Weights of a small transformer language model: 286M tokens.
MLP neurons of a small language model. Each row is named by its layer, matrix (down: output weights) and neuron, and shows model dimensions 96-223. Each number is 500 + 25 x the weight over its row's rms, rounded and kept within 0 to 999. Numbers have three digits each. A neuron's up and down rows have the sign that makes its largest values positive.
After each neuron's rows, "fires before" lists the tokens most often just after its 100 highest values on Wikipedia text that the model never trained on.

L5.down63:474475456463466514462541453504542497554510497502489522500520504543497527510524516492479508506480492523469467500553515485531484495486485503517502534531481524490505486515536516485489469509512509495458515459519527521491464503488483479477518507551509503512520500508520502512516508479532524518508529455536477508469505546511461470510460480445497446499513493537502530464511479507488443524518
fires before: "it", "i", "re", "all", "ru"

L5.down178:512493497532498521515484492511511454547508480492509490474558521509540474500536541480478558520528456505495510515487507482446528438479471525452532505477524517482489499531517472473454531486506508477483510524541488526462541551469510502463497536505460505484517446493486503542495518489495464514524474536501530512497475481484487470485541548488480545489467493523419485484498461511470515510476
fires before: "\n", " of", "s", " ", " a"

L3.down571:504535531516506531487488518445537535517507494463490476489538483528498453533520502491497474508477522503503515485483500475508519470479491479527523584529508521488479487501473520532519518449535552496495485543499480471510519524544513490508472507491514537503508509482543481532499481507548565481552513428478520432492506516461445529513477527511531538504495503473485467478510496481494493500507
fires before: "s", "ic", "er", "e", "in", "\""

L6.down303:483471479492487485502461529474540498505496525437540482504468483520501548477547452477464528504499503493487446466530484514538535511487466502503502491526483511432485458497503562493517524486528523500506542483497483516515495492530466554505500570522494510508473509474494530499459514486507442535526500500493519458493522456479522548481540543531510530501481503455506485473499478469523506524492
fires before: " ", "\n", " V", " C", " Re", " S"

L6.down467:461482496461502516508421490534523497494476542488476509495522467543476530461491505486465497538474495440527494431469542485474496502485483513454465482515496488485481490450527473495500544493467478488460511494485512523484508492534519538471470499513520501531503472476483492476488496490490485497522470472477520497498491468474515491496587501512482469477479494510500478482485514522531467489543
fires before: " ", "\n", " Go", " Re", " S"

L2.down101:573559527488454529515512504450493518516494510500506494481528517470549492495497503503513553515477534517489540497506452521492496461503528523537500547496467501489455536456471531520483488499496485467528519464467464492471515496517531494467501458533519517522528506480402500445486472488460515548485540543532477491490518474531478495512464497520448470497522515511540502467518507512478501527537
fires before: "it", "ru", "ant", "all", "la"

L2.down430:549526491529482503545463498511501510452511498542485539518455482475500526519481521497544488453572525536446492512512503498488505525528491514504500508485512498503467494532452483499537457495472524481506510511492487490493482523511471465538526460455497498505468518473466513496470470509503520504507527505502490491496567505526515508514463482471504500506482510557517489534478478491482503517517
fires before: "ed", "s", "or", "te", "ation", " by"

L6.down621:487496525472478479488525477444495470403481537521502467517465537514477536471484508515530466510488506516505507501506497482471472492448556528522490489470553519527519481489483479533512491520462518494510482496492465496552502522502451473482491453464532538517466498505482532478518491489531504523514496449484526544490501484530488490474508499516480511469472540501507481507513501517505496475480
fires before: "th", "e", "ite", "w", "es", "y"

L9.down405:497490482499493515492537480484481520459491505482490479485534530514474530481526474480514475457486508510499503470480539518487486488552491481517545493488525482480501516506482515527514509497545503510483485486503509525464473507498511495447472527571453479480478472489495475540511465488475521477446468505558492538467512485472493503511476509495511496469513457531479490514553461502528527510477
fires before: ",", " of", " the"

L9.down124:535520549540485461490487550501507470556508500495501487545492510493472490501485477493484481441518507503434503483512498559479524520493525543536489516518497487514502470479515491508505463530506496540475468479536485498452519498490480502451461521482471474520445489515523507529504491517449503482487480566528511547488508477466505532480488469471497495518523453478488492476468501495484552506486
fires before: "ed", "ing", "ment", "na", " of", "s"

L9.down130:522469441488512492533496509496480468523487491516486515513444450490475526510484496530526532502482474544490507492520483483501508493550495590506467525484501509518519525502537495543488467520514480529488500487495485505497502518522473501460504506484483530495480489558484490545460452472460516510487493506499500505458487521508479499470519476512493517509493510484514504522496494520507516476519
fires before: " as", "ly", " in", " to", " "

L6.down503:518490483463530532531487482511521504505451521518476449497496487504520481514503481529532503507505492519527464525546475489522472480519513490528479510509470504465511509455461505510495512517498458504520534498499490537478551540529544469511483505497506515490481484516525508567527458489481491512566523494488496497552460492474468489494483532513496537506430492520547540462526486448516507485484
fires before: "s", " |", "\n", ","

L9.down371:504475524488464513530530513462519493481529519555484503520503482516532488447487533484476465484451499532462522467471492466546500465540494485509516490463525510536478524459535553468554457526510503493491519528482474498453497483484503526504471523494501513511494488532521515519491479495482503517509482503533536512507528518516476501500465520490491504488545552511488521482503476538483500498496
fires before: "li", "s", "ine", "lic", "et", "or"

L5.down626:484485454438515490511476494478535515519498488483515507507494503478511528499487515503498504529501475510540517492497469525517498511481473498524521538485554488528497494487518507471475537518506495478455483536492496561435534494488509464525522508512486492503500504463521548509503507542454520486480486494520475512496468455483489482500467539471477508501537509466489507479550470515519511479500
fires before: " |", ")", ":", "=="

L6.down380:487513469486458514481511506467507499523544520521489513507525473507495498498519498506504457500539508518516523532517476472517489493493489556505546520504563514501500519543467502565531465538513495501516514498509478437468524480487448509489524453462504508493489499495476502497515486484499500533510476491533490509528470497503507491505548525504520505482478510527523458542466474502495499475476
fires before: "y", "es", "o", "ce", "t", "ies"

L5.down404:516474545531515468499480447479480514462461498496532510495502512487492527529462520456471506513487528530519463518486439499503469484459459515543508494446487469484522502549492471496517515478516484538498493472460519521507472511489496517563476501517469479536501492517519521494533485482490503508544489528548526503519489486469484482466499474507483486482530544560491508502509475481510457496468
fires before: "s", " |", "ro", ","

L6.down345:459496468501545496551481513489475488506494507526492506481459434497552507531492500520518471457515497516456479479498520473491529538482475431504517553470501507522488515506498522515512478489553479517470489496485494502471517554550509455538475509535513515478469494509520540526484518454509522518520502486470514474497507468489514494522523550499474468502469487500477542489529487522504487508443
fires before: "s", " |", " U"

L6.down149:480498480537430529512482524494493512492488510530477485527514540488495493498510487504494480531488484488503504471498531510535510521494475518450518480455515467507537531485466519517505484500499511502518501495513486502508463551462495476530504557505519503533459534509484527489471517508504512474458505532524508510472467516525476492490510511484487494458541532493530510519522524464494470519488
fires before: " |", ",", " (", "\n", " –", " as"

L2.down612:457485478491487469504526496497485526499476474508498502498480475496498508528489462465478529502482478527502506532495523513517541458507509530470469503511502488498514542524498503495526497521503458499482488546451510526534475488568461481495480470526444486481507533480463499457481517521477488527503567507501522513496518516519543495447463472541461486511529525462473468493481497509463564550496
fires before: "==", "=", "===", "P", "S"

L2.down293:549587474490531476490481476468523511526473509509469502503509503489517433496489511536523522466519508533490507525502467520551496498504502509558464498502553529535460553508512510509501494514564523498512489512488461497488501516483511513508505474519496505502504479482499509490516506511479505504472449493543511488498509473477448506512462422542519481473511547480507539492467498466492493518502
fires before: "ic", "se", "ist", "e", "it", "tri"

L9.down320:508443499472472511463479502525457467534475521517542505524485513486501478527515474487506517542499494505502480539505545507507495488494539453475495537563488558496501461527494531516472520472492537491494501506549511488535480553505524526439489493513512502487504488528528502459480544510499458514516485519519526534512479485450527531488523517493469516517489483492509481575510505506491474508497
fires before: "s", "c", "at", "ad", "e"

L9.down116:489492497519476517462515529469497442493491492517533470512487496508451486518477488465510483483510538540486475497499500485504498506534512472470543527552531496519474509526498488502504512466467472490455471505497499487495465493503510508488526492435503491468454524506496460479542490510498539496465482477531498528521499484505495515526462534479496550460493483508504506484476474475494523504520
fires before: "al", "ation", "e", "ated", "y", "ary"

L5.down47:531474478496515499489459468523513496510495485488509461506536506483504477475508475448485530514574487538539516499490509485478520504524485511514490515512502488501523530526477523548485493501465523526491476500488483457492505519494483475542477495525521508488513500527485530466488476552510453504501508513507458484492507535503521478508452484430539533520523501508515445494473473423540476465510
fires before: "s", "ent", "ation", "in", "ence", "ition"

L6.down248:531505512468498512472507469512447560507471493526494495492497500497503510530489485518494485525531563482504502446537482509484519524461503504540484492534515489517473492466520442524488458503473483533481465523564520439500490506479538482516494464475504470539530504480484516515517543515542484477526519527523505524487546531476530565495547509528489457493500519549485507470550485455513512497475
fires before: "s", "us", "der", "d"

L5.down36:509460514499460505472507514435533522524447460480480506526514503515501512495490553484494512541495450463544510507516489491496523478524523517491537537509516495483478561478498500511469522494491517510507500485533484500503519535446505511527488489447472498542482509498506509501423521501481479478519490511533472529511465519501506497506505505532492509526514485527491511524484497500436484506469
fires before: "s", "ad", "at", "tri", "ber"

L5.down548:505541502432499534465525502507525505500460507523498456508494487511506494522500495488521518474521496501465502479501479481514490503453474493544511475484541519490525471488474511555502445510508498478510519485523496499453498518481474483465494533482501472482496464456476556444540491497496509547511484494443473533511459494484494458516513514483545505470497518493532482512512482479495500486508
fires before: ":", "s"

L6.down75:494486545526534526507510481490473489563496490429505471503518492498457510523564437535487489500439485517545503487466506487497529480489469493481475531496483493525493494476487509484481513532558490539492498468507480495514475471570525491524484484529536492508513482496533518530517517534501515458496445496517489495486488473512509503524530496515451539495496499488466505513503483477538513530492
fires before: " the", " to", " by", "k"

L6.down337:498524496486482494529481529470476480506489533520500478512559485475493491466505471508486521511504475466499497482428470472520514514493499524493479500491481511511490490517529512497500505466540495522489508497490480481474527508539477516525559522485458538467520527473497537473497531513470465493462510491508514503524537505460488546493519509520509550497468494465485504547502503520487509463515
fires before: "s", " |", " Go", "\n", "ist", "ence"

L5.down519:518505495515526535504486506518459524468490465547522460537483520528491511522450457463538485510494506552522544537491493510507534538486480500504502490458481507493501497490473519500528459472476507495493514471497547525499519512487505554513534533505529468492496511477527463500532513471477499508541519544494514531482531493493474507459476532510506511492502497494507467537492446488490512521494
fires before: "s", "\n", " of", ","

L2.down194:559491524459490477473519503533483507504493477521476483476509507468518442485507497542487511534473535470484520503485489531503563479471528479495523469492587503489516493455522487502508492518489431457497527510517503496495528503498473510460503478460481477493489495498521546524500470475481543473525517518504501533462473514484494492464470466496488528484492500573458495462530482483457466512494
fires before: " |", "s"

L5.down430:518464505492484492494522485521472528519461486526468484475514488462502511525507491464514509480487496513487519504483482486501512477521471497514472466516529508497518493469505518569494500549495509545496557531525504479442498497500469492487486497477491487487474485486481473557509508522472488529501528520525479499500484518449494517496479518520472530517519554474480568485443502474492489532512
fires before: "===", "==", "J", "=", "|", "T"

L9.down42:507510536462505501549481489485535490513472481486500492478507511481526462465482482528492509485535503498501497485499515511487485478536495534462510514495541502471487513504503553462506513492463458451528531508511497502489498521521540513546545500569516510473487502505508491494462505513455502508504469491525477539498501449481494515504512527480471541442581520484479506512521484517502511516481
fires before: "\n", " |"

L5.down100:524511489496511477501517509446513452511499541507530505535519452458503498553481514483509495508550485519475512462464495456525514515554453476521511484553470494493445524498502475482488472457494513500490497536456507494498472502484454464517478525486484484506514543542483509450522492509519483465466496467508504514532544499508513488487456510499505471549479508534472503516553504496504515501511
fires before: "us", "es", "or", "pt", "t"

L3.down321:539535445505485523516533559487481490559537475525470479483485485468527513484531495508458553497474512536510456476519503517485471466524496502494466543497503538498515526516545529511484521479485519538499524512487531460507516519454497518509503506503526507439507526498501529508491489489530484512487495484524535516536502490481534498478489496487513504487456547481464526509559466458477485487526
fires before: "s", "at", "t", "en", "low", "ch"

L3.down387:534463527472563560477512547517526404462493495508491487581488510501512456491502510488478541565550514531505486496485473550500494457489548498522516500538527474474500472505538534494488496468509455497472514487558522503476512512528513537534503450501523517507511562464488500520514524522507521509499498508526522497520499503473514480460516493483486517494482515512506524513490507513502498482512
fires before: "al", "et", "f", "e", " to", "ly"

L9.down101:514533551505489522513494496536518482447492513510469470469509524526522526529515449520553528470474520481482479480490514503522519457503519461478553488508557496525537529510456496459475467492526505493495480488491469523528464533544496520509468510513486477475537469473462542483453467503489504500489475495493473516488482467492507465480498508533458499499516487497505468496519510519546486453468
fires before: "s", " the", " a", " him", "ing", " "

L6.down217:557494463515517537537521518526480497511509496460535482475539524543520516513540492478500460508499527511461485531532513531508548521554491506496511502507453489513454482515524500531455450500496490494492500465518507473502498530531509507460472474497503515521520508529498519500506520566478498479540515485511488501476472522500511483504462515518484482558508480482490506501503479468487466508523
fires before: "it", "all", "ant", "ru", "ance"

L9.down301:470517517486501499455488550468446487523501516458473499535459460452518491451520529488517527479487501505461484548529502484495511484536458556523501511517502499519510472508490509504486526477499508550541456495541554527499524522493478462472467561499471483495430507502493533456475513476483492491500504510514552505438502448516490494466494455526499533472493471530538521507477503495532517493498
fires before: ",", " by", ".", " to", " in", " of"